Weights of a small GPT-style language model, trained from scratch on English Wikipedia.
Size: 25 layers, width 256, 4 heads of 64, vocabulary 512, 16.9M parameters.
Architecture: LayerNorm before each block, learned positions, biases.
Training: a variant of Muon for these matrices, 541M tokens.
MLP neurons of a small language model. Each row is named by its layer, matrix (up: input weights) and neuron, and shows model dimensions 0-255. Each number is 128 + 32 x the weight over its row's rms, rounded and kept within 0 to 255. Numbers have three digits each.
After each neuron's rows, "fires after" lists the tokens most often just before its 100 highest values on Wikipedia text that the model never trained on; "fires on" lists the tokens most often at its 100 highest values on Wikipedia text that the model never trained on.

L7.up178:118144152137091138141138086134149128108077121101110081082130168118148165108121131118185131105121119160133173129187108102132114126148101110107141204130072126098039127130112212113133161124156050104139123126128151098136076149116121150103112140150158107065177176084093143087160139145139081173064122135174125168106111104126099130148090078205104132115108112079106114128138074157119148168205096133106123109108108119133127085156073164145174105097156099163167163125102153143140174086090125105164173125158202128117119136113129146147179122123170130192169123056100170088198133141060108135116100108058174152204163160131090103112086102178136136201122070144103084141115117154172123126103079146084129083136140137153078101175125166137134138133132152149150139118145175165127180130173160
fires after: "ar", "h", "Ar", "H", "in", "G"
fires on: "ab", "b", "of", "im", "em", "est"

L8.up398:099110178159150116120166110116117091071188157131097070216118092187116127107153121081118083187142110138180161140083102199154107169101115119090088149135156160117129119140190063145123188109129096129205067160146196150120112064086141104077160141175107118130109105130126090130162165095157123144171142145152072091152084133117135145096113151119117108155083128116106173156161092153140105182158152126108093162182112163054131131091135153055088142061152135163135154147142154126118172114086098115157139155094133113140098138126155152144102142070124137177161155117132137145128137091067108135096135136084134101162095134144075097154117093112102123126179178139135128087106123115150140106122167159048090166100156148099115072173117103137093074144167128065087163121146159142133111072057126
fires after: "for", "ow", "el", "d", "si", "ec"
fires on: "m", "ad", "com", "r", "ing ", "g"

L7.up93:128128146141128157094155148124103097096044086131117034078105152161190066131139181136126099141105087106136183139197091145146104091091159156056133154128140141159104145200161153134191100161090109147136159098146123162048108129151086161110099103125083130092132138101111111146168122153115135117141068106073135132102129098168166104178123148104187115120169125136162147119112105115112110123144185152074105080144143119109145186124116066124145193155152132214088172088200098146123107086091092070153179175109134133131099174113115131137094115143117149152091119075120101140127191166104166161095080144151067106089094141111127144099192140142123146154099149170142155087136192130118137079151149100105141107189139144083086144091145104097121131169165160150128152122110154110104141087107168
fires after: "/", ",", "N", " ", "g", "n"
fires on: " ", "ot", "0", "("

L7.up647:097094123096130168131165110125115122154148083155150160148127149133111166081184088137105102165124176116114139149144110126159082150100126102161198170112147095143197163099107163163101116143154110132088141174124163150101068119115122141100163151104141136107105077140100139138108126157062145131166137155041070115155135183111135125138143103027135068153147125116093138167207190108138124123123093161140132101108080071145125069118101141099173165128102086149154115130184152103053091099093117117161115131178114122177118101092123156197162104138141093145090194125026125180133106126119114117115166138137135101142128110125084131073128167077140137149116129149130181125112165135161108099124118194130097079133075072110173098125149181131163080165158110168132090148073110180152113120047116
fires after: "In ", "the ", "in ", "N", "(", "P"
fires on: "201", "202", "Q", "N", "ov", "ep"

L4.up564:137142108194100138100141143186169131109139118125108184183160088122158057141094114102175127092110134169099145086129149107154144178096108143182161144179105147049113131095133077094120140112229066074103164097131154080131111072141117196139135108116136117151135157094122154146063139113106148188122160137087130119147171143157088151127107079155117161140134116088144132131180150141191134088102150147185162146161108191112044127140088164151158120135184107098156168151133091134143143142175142085123132146105144146152188119134182129112135143104125087167122134135109078131098091172172117142097109108095146157126114138197115115143131104079079117097114105097103148071088162121127033178079099137119121123147074140092178105128131160173078140169091151119154126100168104126118189093078161
fires after: "c", "i", "ti", "p", "d"
fires on: "ou", "oun", "en", "v", "ear", "end"

L19.up348:118112109145094103150111093101150119095110123140190112091151159113130086094101185181118143142090147117113104079112091142133136124154134146119120138148139114180113097083131129146142161134146194130117074135137148124097122128122140121112125112118128154157135130175120166090193139064149079108130106126146137097160144146138123135125175182153147059175111129177114157101197146108145090106091153055102153122135095130111106118097179096109138179119124119166096147132149068190052075144189099136109141130132109117115143140228104102077088136113124135159179116139108111141145078121154136158121125122099141108168110189134091176182167123102130158151151055133187095161160164087068102115130099139174165122120111070146137177028187095152131137125139140110075073226116191057151094104136183
fires after: "c", "f", "ti", "–", "F"
fires on: "l", "t", "re", "i", "s"

L16.up0:135087095136123158112122082212102085096180140146130126212110135076084129118122133149117117096139164161132113145109116086140090079102091179129106045144183115126162184183095136160145132099118127134100086122144164167130153111108087107124092158134139147130130142129129119123085079143129174131079135111160122150179161152151129141130085136130164093168061100172121174196086107157103129137142160182106134171154119070121092088141141111135117149130113089168150110140135058203169201111125130112133086133087109137132130124075152136100130132155109175195122143154135068120124089170168186117096142136192131150086124130163177198124129132103109122148093092166139159115093070084060149084157159147084155112123072144106089120102078144079124096131123180081093139166170168089071080107160088
fires after: "i", "ec", "si", "m"
fires on: "on", "el", "r", "ur"

L8.up291:162118107120072147137102079226125141101106115176133136137120124123099149162167141105176123166139096125146105091106093137147144111115152152135121098153100103165074154136155205128145129101114097066135115153142106124114043066169127144128136130119139095170067122122113092108134079084119132123171208124193122136140110142152132159184127137125080182155139129091143158127232095141155152080119145112180099114116173123255161122160123085126098124133126146151121104092144125095096163129108121092091130151110069144138129131127121129106131131182142166175104187125150105169090141043136141087109125143116197098086179072137202078146081150140113147095154144159168146117151089166125161130098135110160097069145170115140071099124112084126073158072111125163110123172120135143178108150111120
fires after: "m", "P", "in", "M", "In"
fires on: "em", "rec", "man", "sp"

L16.up46:107119103067112126167107156196159145154133115123158135129145154064155059100129125137129086102105175150110168107149060124095141126143152134179116156135115098178131108077172104154078077124135098151160122131187119155133115088174137097131118101121132189114102107146084077109137130070128130114152131127132087143101206077048107130137128102124117149105060113185142163096166164174088135149088135146123138162141106166082169103172091058097149138118129192154148130059123161109166053126142128095054128056115159140169115179135150131104097150186122112136122132132141098074120125113181140129157160116119126156112202128135135190080160155118188115148167178154121151175054163124090121159113136054068135137078149154164106115075115133107176129142138118148140140124123138141120089064167146
fires after: "b", "w", "th", "s ", "h", "ri"
fires on: "or", "of ", "for ", "uc", "in", "g"

L12.up538:122150109112104104133142124212161162121154161155144156018128141191095117164117153139149116160078066108063128116119141080113170112139134116128164205074119096172105053106138117137137057149195073114161126070128126173125166078144093148107194100116104127100126126085134152079096155116171120184155143178148088147128109054095131122106143103125092105127142139127139125156162077163178140133166161119211051117119163130135111100128108151121130109157159141160100110153103179146125120107104114126137074137084118122096147154094113137180133149147179103175094181116163147123123134136145167168097162085125091124131117070143085162136119103146095145100144184147153148183154161130108068130122114140106104157114147095124063171090126103111140119083165051095064110098145126090138141150198125
fires after: "ot", "f", "in", "e", "on", "an"
fires on: "es", "b", "en", "y", "g", "d"

L4.up308:134097105137112115090146096162143112120085106143150121143117167187153077158144146074095152126102099131139149115102128119138171196126114148089148095137035161126123081094172155139186107113150152116159136058113171133148072129139124125137104171087132137148129117086188101116087167125131150142132121168159138093144193156154131067127170122159116072088213125120148124113098164127155154131127124090132189203134100113108156133187093114082134117161132161151198110176188079113087121078154153062133114163159060087119131191153149118123121097168098086169102092115077193092133101125152112133143169138063143141123141097156151057173136092140117067125123173067147132142105168158125103093148132184130150111126142168164081135076112121178153098153174077123209091125086108119137136128131137
fires after: "C", "ed", "c", "H"
fires on: "ed ", "t ", "id", "om", "i"

L22.up594:117173133148091133080137134166097074166074156107117138126165173126079109083119157132173093118104131115132102105119080069132103113135134125140116125164151098126150153157140122116105157109129161182160122092135112100101213154135119118155121098080130116099132147137204126109107144150113148186154111130157109103200151089147173092134132115145101123160082112155181177161135099068147096139102158119131119135150146123051140074047194166108097135108092129151206095119097161201107129107164195159080118111095131156087131212156150124127139196166099090110174125096160082085118110131130130144105094107184152140055132144099119133164087116099158119110142156139175133181119126113120139089101044115162128122147069119088113124075151116127165088139169168141157138081091207082125171066128142
fires after: "f", "i", "en", "F", "ec"
fires on: "el", "ol", "le", "on", "L"

L8.up604:096102119125113105118113125145167150095130129173115133189136152099105067146065130137114162108128102026149166129137147134124109190110131197106109170211103159152086089115108164109119206181105116147156144136108126143121143118079104177040056099142077145153120146112112075075140149141147090175121134124120093134100157141101098169101176146140094092115066136064114147114148079119158096148175138055163119040142156086141142128099160140146083185170160150174084103167085131086102132102117130116107112180134146124158128087131097082154159083112121148212115145099106116099137124141140091147080168115151107125192133197149101139140080181186135123143079152140117152100147122145167089111131131102127075101130157178104114142125128159165179142150170133135117117149187116166153086127114115
fires after: "in", "e", "en", "de", "re", "a"
fires on: "i", "ic", "b", "st", "ab", "si"

L5.up269:159216140127101145091111137128132115121115172167112140082174101123093073151094153128124122097123146082093131167126123181140145109129089134168160181142095081135098116154152107121059130167067092189090121153141138170172200143156113115149071092122095172142155130108136118123120094126094179088153153164147083112152173137107146147154104100154114145203157113121141119159129114144139123110116096112131072106199112149176049079173180139166135144111128102044118129084103167130146060094146136131146085118076170169081178091102083160136076209091134104122141131121142169127167144066137112145138104094083163110098148153156139103168148174106127161098135122197132106119164098090095146097118135082132175089158115171107170036137086109086107167123111112082097121127087179103125132143115123
fires after: "all", "el", "pl", "b", "st", "l"
fires on: "y ", "-", "l ", "e ", "ly ", "g"

L19.up556:140093132112120156139106110147144119159205154138114170094141124084152159182170128186170111033128122137102143131122141151141150135111140116160146119123048133143113136126157151127197171124125166091118102094110141098119114173087204129098127170083184066154127188175156090128136147132069160125117118076123107138082124110055124095109134089152136165112150097186130122099109121152074152128131155154156113126113072191094134108115122111143117087098123199156123163154116187126087155171083176128131139132101174142157092122199100113116133098147110104123158093081079090155177135083120110130156136167141122107141123157148094139144132134092085117180086060155162141117127152111184133128117102112090114126093149130184107100153154067149166140139095138070142068184154216100159113066089044
fires after: "s", "S", "o", "ac", "&", "ow"
fires on: "c", " ", "gr", "w", "al", "sh"

L15.up609:137173139097157097105109167127187118088193151091113107195102157163092084134143156145139143105109140203101136181101124080123155161115155130176103098114113145107138121155098112146153128189162124108168171092097154093103154170179087181121107058118080147114083149151099151133116165125142109199109150178148088079117148133098135141110100135140101126129105081107146024140064094137118128125191173083103155066112174130119102168188150113127094163146180198126120135115131113136190165114162137108099105156138135148108093147159122126104130134043128142148021136083068124118146141153142138116093189129070114108108096109073121173094141146170131133132192125170135151086155133124087109089130126097133078189150077122091108097155121148096171134124155117123087114115114087163078149161149122
fires after: "re", "on", "e", "ow"
fires on: "si", " ", "-", "v", "al "

L11.up118:135149076115157152108144102122160111113174159099103191086147129102072143056115130135131084134119171168140133137130150154136108113177179172130138135126157059152083115093132041153105051160124137169086087166097186110153154124114164195204129068184126123125115088105112111139075123076161072087132134100179132080177079118104109160154166088156094162153119161090097123117164174146113137170153159151128145116133138084150154140108055102054137123146138200113140119101128109154132131117144142138136067162138140121123093188143093074169130142108118077133138156141155122142096190111136159105185112080131130074088137194150128096170171149139123150131115166056112085124124065147122105152161142149078063117174118147093100106108090129124099128093094165156139172165146156151168104131107157
fires after: "ad", "f", "s", "at", "v", "ab"
fires on: "r", "k", "| ", "n", "al", "e"

L15.up78:170116094128062098111140102111134098176132110140145154171068149114115142110123153124100155142154125180091104094130114201086139151094149093164137097092222130142123132173129126122131153127143089181104124148119130132141228141108160109185105132110180151139106141131136094115143232115064113095189111145152131142071189108149109063148095098165127120099114086114202165127184106136084107083100089152128141167138131142100113142171142078126112117112143109096177155104136105132088093114158085119140117140110103137084131104121043102139059113203094126125082103150186092123090145093174133117145116082103135128095086182116134124170136110116110107133139093170082081193090166120215142145135165126143157127143087143139132171157129147139122131163091088058152127170131068174127144176140103
fires after: "si", "m", "ed ", "t", "r", "oc"
fires on: "g", "en", "a", "o", "in", "i"

L21.up598:166123084086137117155119161136200123122105123050133177099147072105147119131105106145104133119206127118118132109111133119143095129084108136118178180158160099117171156113128143091168167123074133139186079081160167129083135126182143122188173132195100146080124133164156134146061110079220115106132177183106071134104133095177126120087095115067151163190124158143170169078131147129139130123178154073093093111150142066130152094167072129131117130081128144163124159114172143139127180124189154080123139124153139090185132127105094125131142133111107072111127151064128094108108057145117143129092147107124173102093093120143137135108092172101164159036191146125091178088150108133157145089108170130130120143154125111149184103088140125121142074133182130124169102180159156130139082131101130
fires after: "m", "P", "| ", "the ", "p"
fires on: " ", "st", "-", "u", "en", "b"

L5.up705:141182146155111140121128075123114130146112119146088150114121110053105132104219151096068136143178180158099156139124138124177133121085159117146105159116090151112136127095126117135116138117117125135087130092147142125125127071117104168083185057073062103172106141130114074203102086084090137085127110119147147161072197100162128107121078098073149119136098060098170175149138155147116070124098150125130109163095175133092113150158103123090168110077122104196078091110101115187198196104152143142155154123169191091161082095142115108132134111113114058146200165140118108156145180117127132095144056107100111140164139115130162142163118140073167200155128111159174133145118180146112108166072126098167086148144107098185142089127154127171112185116113143146131100130169107111121135148090137
fires after: "m", "w", "p", "q", "ip", "g"
fires on: "m", "on", "il", "h", "r", "ly "

L19.up640:098123160119101145130189115147123084119095081081094127131154110099120120098121157184129181117181104174069190099128173156134109162122073147122163126123097103125116076115133117149147056211129141139145142081083184109098184160156140097128082158151140191130110139095113146138119053130144151198164105135125160096121137082089192158134160130130092151139098121159109072178107170116202121086110146121080156127189117065090171153170118086140149155138122129104140196142184112085157203138159150083124143162127117162088173170122146147177116103128126098093098133128126177122108118127090075129164089112127077108092143150061135106108155106101156108088166099141107093131183134113162180106135108156116169123139091136161077108099110122171095106139193134177091085167159146139109055112140114
fires after: "|", "m", "t", "| ", "a", "g"
fires on: "\n", "u", "in", " ", "i", "f"

L11.up80:109097155104186078146106164114125123102087145172105107143119144150135130083116127118100182106087123139191181114087151153165079086159140116136150103156099131093123061120149190085142130124129116117093166121097126116103092194122124122185116146108066188051064096153087151155111118103152136078070166139130102161141095081144149159132108086063124145199085146097177141163128102124174118084157185188162116112090156094071155139121113168103118160129132130104131142099145132130125148102184166110128176128152074095142129144164136105121114123167131174119067177179177129111137108106178091128088115125126163124111130110104058137165107202131128147104130091146150066087170127091114134062125105180126107163141095212209175108121170122115098128115144072150135142150149152133181157084104100
fires after: "| ", "p", "c", "%", "g", "C"
fires on: "os", " ", "en", ",", "i"

L5.up126:134139161120121105135064147126175133152133152099096125200197106068128092132115110154175106033167122158084118120141087115082153133159189123123117132105101124128121086186157112152190069164112076135180125102041120137129084143163131138057096104187121193143034128194126080120165100137133128119114116118130134158140095124167125125116165105088149111082162140139149092117121116144083119112155083134121121130148108104179103089071212157137153155135096188102169151131118111119164181133137047137096098149127148138098132156210158170136155135080110088102097118111110101116114131116158146108169140129111187146152132109087076145174152097113115164149151092106126169127123147159091145088103095090089108157200140110111146149114120097089075156165173125137125136160051173114128114124084113
fires after: "o", "ro", "e", "as", "ow", "il"
fires on: "y", "t ", "o", "w", " ", "a"

L19.up24:103131128081133130145108122132133154126124159160123083144219168116135107137126169128151187137148172145096154083105085113144076153094134154108209140150084160139132080188133097126142148083110156170105126058135088131135117118121125152086128122112121059028096140146061109113140140094120132146178116166157130188158165139145172121159105096119110110179114136181225119132108095095071181146091174159177170116109125101125166177098103154094123128159080119116138210090125107145082167137189099125082151111152126086061117152070139094162100126133121109131150100129150093153166139137110108124139100099161170090046093125147124100103112121149135138167118135129143109088101071134084084126146149131100167112100170178131083158123111113217160130145119135096089129140205167131109152121168172
fires after: "K", "f", "k", "u", "n", "o "
fires on: "H", "n", "at", "ow", "in", "t"

L7.up174:100108117044086126152107101149078118100148168203120166098172196119085122107122087110053111133148202126102074176124142130160055085120166137161152098110154139143123177111168112085090110087164084097171145072130125091130132118160116142126193098111175119146093126091155115122099083171143165089137129156164100094120119097124115150109136092115140219145116164137113127129162128153199137160166062108111109106146123087147175172085139073162121158114178138078099126094123090146133168099136110112104135094143080140163124113141127136137119085136107120065061120165102076156136179125092170138102121154185151138094127124129085143075129129130084103070155212138165171151148090184107115100151138157179091116119133086166115071154159152125113176137077114166123090120129121116180105169155141
fires after: "m", "M", "or", "om", "ol"
fires on: "ed", "e ", "an", "em", "er", "igh"

L12.up549:162094176125179093126114116137083124175173095098130116094141082104099113133082158131176140110167108122165115139162150152132113152139084150151120119127126124120174142130094124138157109107102138131079141109129095133153119147178114140092084133210078125083025116101151109098155043102127143216182103129121186155180162087154103085120150124091080132134076061145121119136138129087116076134100145141181151107182095118158136117087144142159119137125114140158163097186141068101134118097089135126080142118101115106191111126125140108204125104119166152136142163214191136132106154175133122154137121095226192115182121112132168141104123192176093185158134077124125187166117149095093125146128103102167142121161121130125120100163147158099098167140174110119117069094146148121092119041122118
fires after: "o", "al", "A", "e", "on", "or"
fires on: "er", "an", "on", "ic", "i"

L16.up156:116103157149102066112122119134110103138098132130122109117098187106045115137116081123127122132146144167200116148114169123080137133102105175136152054107139208141178090104136143104132160131176088140181124181169094083142085161072110115209085139124116177071128184168167112151139152159089145117087111101095176120096119116112105094184050110145085131107146157119091090184187145148149106090093131137090148146172106103143085178156131083161098136142164099129189129088124083090084131148179151176044161155075113115143067116111119162129099141150103118122090119136136175122101144120122118129125121184141137076102140189176079133137165106136048160087143166142105131116113119097110099114161136113127114122157157179151149157156108161180119112119197121091154084101199157110130098123138131
fires after: "O", "i", "si", "di", "oc", "e"
fires on: "f", "um", "g", "s", "a"

L11.up359:160150192067125155102049070145130149157098164116104026135150173139137156101185128216160103090152117109151135084103133103126121098144132171104120081077131104160113173153113096142167146111125105130086119146146084123103137161153158174180146133119082106136096098141120190122154176163122167062105061168102087100165120108107103146092118142134138157165108130094145110139031133124145066097180127145130106130068085169135108170123139095131152203191117122117135132077138102176087158102105086139091148210110121156143093190129111157104107199119107101117096065163115142118128083123132152115096104130127138153097100149138128182131161122091165150077122194141069126137126165195142110142180118119115169101114088132152125084099136141101140131157119156103150181165159178123131130127157123
fires after: "/", " ", "e", "ab", "1"
fires on: " ", "(", ": ", "le ", "s ", "."

L19.up751:165114092139152165111073128165117118148156127088143170157128119106127086102127092149114150128147174138085151160131095131114097195164158105078158116180164050117157120140099084130113106208191134067148087099130137160115064103135146122031107115129130100182159126169123154152132102135135065120157107123112089144094181116092134127104121127163162214111155090154067115070123147163123134120144152167088158132118121066130125135121149119142082140109189129092131132125115155151193195111131147101117158092159140156132158215102113197118184106133171121042099148108162175142107092118164127157112119092092166110080155213112112122190163130108162136086124071093130131106156131132135114120093140136154115104132152113173067119107135140109081090165091157078097127121095143188152090126141177
fires after: "| ", "|", "–", "6", "1"
fires on: "3 ", "\n", "1 ", " ", "4 ", "6 "

L5.up420:098147109110157092103191147233143107069137115095077119163133167133122135100139163150150120121119124109090128135135148076079124159124127053147162159093141172135142134104129121090124136160146159125120177139117124110153117147156100124105160068130162138065013118164142113152125103114085205121170058113128157142125091098182140140210065094105119188085150142111134073164107137114134153198130199136129119111127099120108167100143161133115115118174149095195120139142115155101133135107079103066071137162129102146093124101174172080086175076105146112159079161065159116110082145096131140155129140153102132125120165139133145169102122134091169121089103102144158139087120137136163139138138136152109148104117116167071107099176136195104137167116106185089157179160118115146173172202102091
fires after: "u", "on", "re", "f", "n", "g"
fires on: "e ", "our", "d ", "al", "ard", "-"

L15.up303:117147084100119122141093088095107118174138087141077130170142078075117182134090122168117160121084131123074115159082181095186153145122066169137145130143109076102100121144126096166162152064134084152141077082136133152109095159192070113125118124111156135075110116135121140154140169204097141126169089167128112172167094140077146166096112143134086086152131197090082203098179193133094133173145114094131120070184101087140163144180148118092155181132117093154091191138088172129129140153098093153089149142168156075133089113116097143156112097115129175161166105045130157148113169090136163149116154109155098131051103170128143132124138126156138147103120110101153116085096097150155118129158143168095087089133134114127139151111107214158101137131151085155180081174112129151199122131114127
fires after: ", ", "(", "P", "S", "), ", "N"
fires on: "C", "N", "P", "U", "B", "ew "

L15.up458:135116103107093129136131138209107169049124117142203129143140168160172150125101117121117099167116093163141146114105151109148110120118142125117141155133086121113141157131134124186132110110167182105130104118101096175107076140153116073144128123151152150185113170111175157151135146095140182101078092077129151139149060114138171104199157098168126141149135080093120114118167152146116158109125069113127104049161097176143105146172076128065077165134123085168119169131103100129099121106136178082142086128150090128150084195123094136182079147165141180154095152104078051069125177119146114152111112098102132129054131143109103096090114064213152112175120122110152176145082143144173220093117110102132131127146138129164058099114183088131104122147175128152134085180127089102148160129120132
fires after: "c", "C", "| "
fires on: "oun", "i", "u", "an", "li", "G"

L8.up315:137126133052181085142137124140199135104129116143119187153128095077100124113179128163104144085130188140164110107108079143073110187142188117143118162097155196106166123140114095156162146082116105135184102094119066115139139121168123155137123129121102222187115106129102105125127118167142148138138144121130118133130140136120117101133091111122079103106068113175085127084141116112075128125133160100099153112154119137165038120156192169168080096179070116093108098150139117070163161143121136158096138151149112063234170084144126106129133110079169152174110109058088124099158202131142073146093115065134124115153143132139139101137076145155078099129128101116088219179163125160142136126110126083176113110159115142135155094130098133077126137146138158167136091131192173109117141121123084
fires after: "W", "O", "o", "e", "A"
fires on: "si", "i", "h", "'", "and"

L5.up431:130173142141133098105129153116122124171107103132075097105143039120086139207139098119068051136161113185096142159143117162169146189187148118136143158204130162107164093126135128081145081167090144075110152164127163120136183142112138085110145106122132109197157133112119141165123109123091119136161141113161178151054111119103129149139106094109073076125154122130098150103177200154144078102147151072164178123161106161122117112112126089131081091089109206130134162143094128151158123126067141129106142116117120199100172086128136108150107135142076129119177120177117135198116120113159142117103099136132167115031147124108155097149198118137078155068095086174162114129072088120131121094139124112166074083102104155166114091149108171110144116129145134048123117143094117135181149167096101
fires after: "res", "e", "all", "el", "be", "p"
fires on: "ent", "iv", "y", "for", "y ", "g"

L17.up711:143132117157162060180136106101123091199080174079125114110171132159104125108146112087066150116123138199136176136184081137127149136173121091111115131151131115088111165053174121113131088187121120119118194107131111097108123162084145122167163105159076044143059115108130161146126172128114096148140100152130126086113129121117131168174165063179183123103118127069086131186136114137095119120112128116134119134120120134179094124094146152101166106114154142096083137117167107181186099119140136110122072171151152122190102077137137126132133094136123154132114175152162158126178157087165121126155050092186103141159132144135122171175133115161127155085145131088137186111126180139130124033155155109112106112166179076111097139160113161144096125064123142085164033055155134149147108134149120
fires after: "pro", "ro", "or", "e", "por"
fires on: "ch", "d", "tr", "str", "t"

L15.up520:122066163170065107083110151124133134091166125120143150168087128121122154105115135062110157186107158129176130132206112110119112152080140147135134108105136120180065147097158154165129060085104095166141138146130116186135076109129183069120100151153137089122126112109106172077126125176142103168166092084149129147094135170169137096204166083106113101172078114090069108118168184132122133200125078194158110074143126153194110102148136081077185073183126121097077142123089155159109171130128187116177145086180146110081121138143160145131106133081124126142135147112094136151189092133184127102136122080116106153107109115125108162109174132123163143143106087182141149161183125136127096129168108062145131104126110091139068155080117093139130109132128103120139185127074121096065141169087144
fires after: "I", "E", "U", "N", "A"
fires on: "R", "F", "S", "P", "V"

L11.up417:160156082144115119188102117156142138137142202073065138193120154085094184121136094116108204098114136154105129112119173171158108158113167104189143127063091134155181150107106167124114128147141108139113104186154118102153137116080146056133108121082122140121125175082145187083157120105119127083085104120145111132105142101112121112152173134154096208148108098134097128111146133148142053098142075122129120153111076123124105117149178071137169126109185162112117168054202129171099081138138197125171095151082124179103087153140090107140119165136104140093162105175118068125135122165104167098131193129138086159146146178115083121149097124103097125147096064099180139167152095152094191164128151116174149076163094121130130106082187105156122153081104117147094119168145158119173111090095138
fires after: "oc", "in", "por", "i", "c", "o"
fires on: "i", "t", "s", "th", "et"

L5.up347:137144161118174096116067116153197098201156094142052106141130088113134127159178147150164139136149124100119135194099105116117182144119051158123180115140141092131185115065121095142120107110089181102161174102133120137087109159175152166124080113114094107180129088125102116120128108124150154090144035127088160111110112104140198123134125083140163104153109107109143147133102037115092157126090126164123144155107127126124166188119139152101146132107089135123202084111104176103114121115139081124082172144141162110139138114115138136120122062156138137178123120090083156040099196162141153170126163113133141131147092145124092092093168126154176168098143076130106143076154127148120111066151089134088187073123172126152129141164184089132092138155120138158122139180106069161129101051179160
fires after: "H", "o", "D", "ro"
fires on: "y", "ist", "of ", "ly "

L5.up53:126145111120091118111125105148034174120164121134121100104161103189114164164147107173158079124127108178161144123109135146119126151075174139113177157125083124074105134108142084073152132132123101110053165124119124160200102117126133169137155135077052159078144139132121126121063184107136099155222150150136143120114159188102102167111090136158135155138099161099135131160111114170100088082139147166115136082138120141087124133103089163092114071097138103142089139164158116107142144135143139117093125073116150148131196064098156085115108133188092146146132102108140075090168137089153119163162187119087145118153145093111150137100190135129121115182067161161122088162041093189123085119164177190140152121080137129131064130168094111176102114153124167143117163116164097117198115160129074
fires after: "p", "f", "s", "in", "i", "u"
fires on: "all", "oc", "in", "ad"

L17.up499:145188191098114105110150124132113133058095067133119095136144119169141092108124150148154128109109144148133082126088137109089163125149117090127110130155154060112113134148107157109151153164104124176173135177089109079135116137118112155130214126166121096183108117117100164113118132135160119117117103147140076081193174150144152108150193142085147137122175146137158167157137130202109114139112101069092135053134127048138114107064102115130138138161145093116173163167081127062074122118100096138115172196108139109149149139104167142081069106104121117088125123112106144131139124117140156149115124084094135151121050189094189151123109164146152123100111120153103175151185166123128179111213148107084171092174093069119135163117171123124151193085160128140092132121199161213130086110115170
fires after: "A", "(", "/", " ", ") "
fires on: "m", " ", "| ", "p", "G", "("

L16.up737:168051177068130111160152118182149132124129121121092152093176150131154113150132065165140124124117170156153113132122175124100086110166076133133128144112154074179132128149127151073146105135117153161073190167117116118101146062122178139135096114177100078093106137025140126139122157152154163163152109142148111136126133086174140120195145124155149107140057084125104156142134126108115127102093087113125120174062062105159116141130124121146120166127131154083112172168192085135102062116085164129167106163180163160135104185181124164176137090148167142149177150099100103145237100086147156104096100127212146125108082135104147117141089148120120129098131115129110164136132122104166181070111158087120145112140087126138145115114110066094120124120173116150119045103137138126052106148080101
fires after: "pro", "A", "p", "r", "ro", "m"
fires on: "d", "t", "i", "o", "ub", "ad"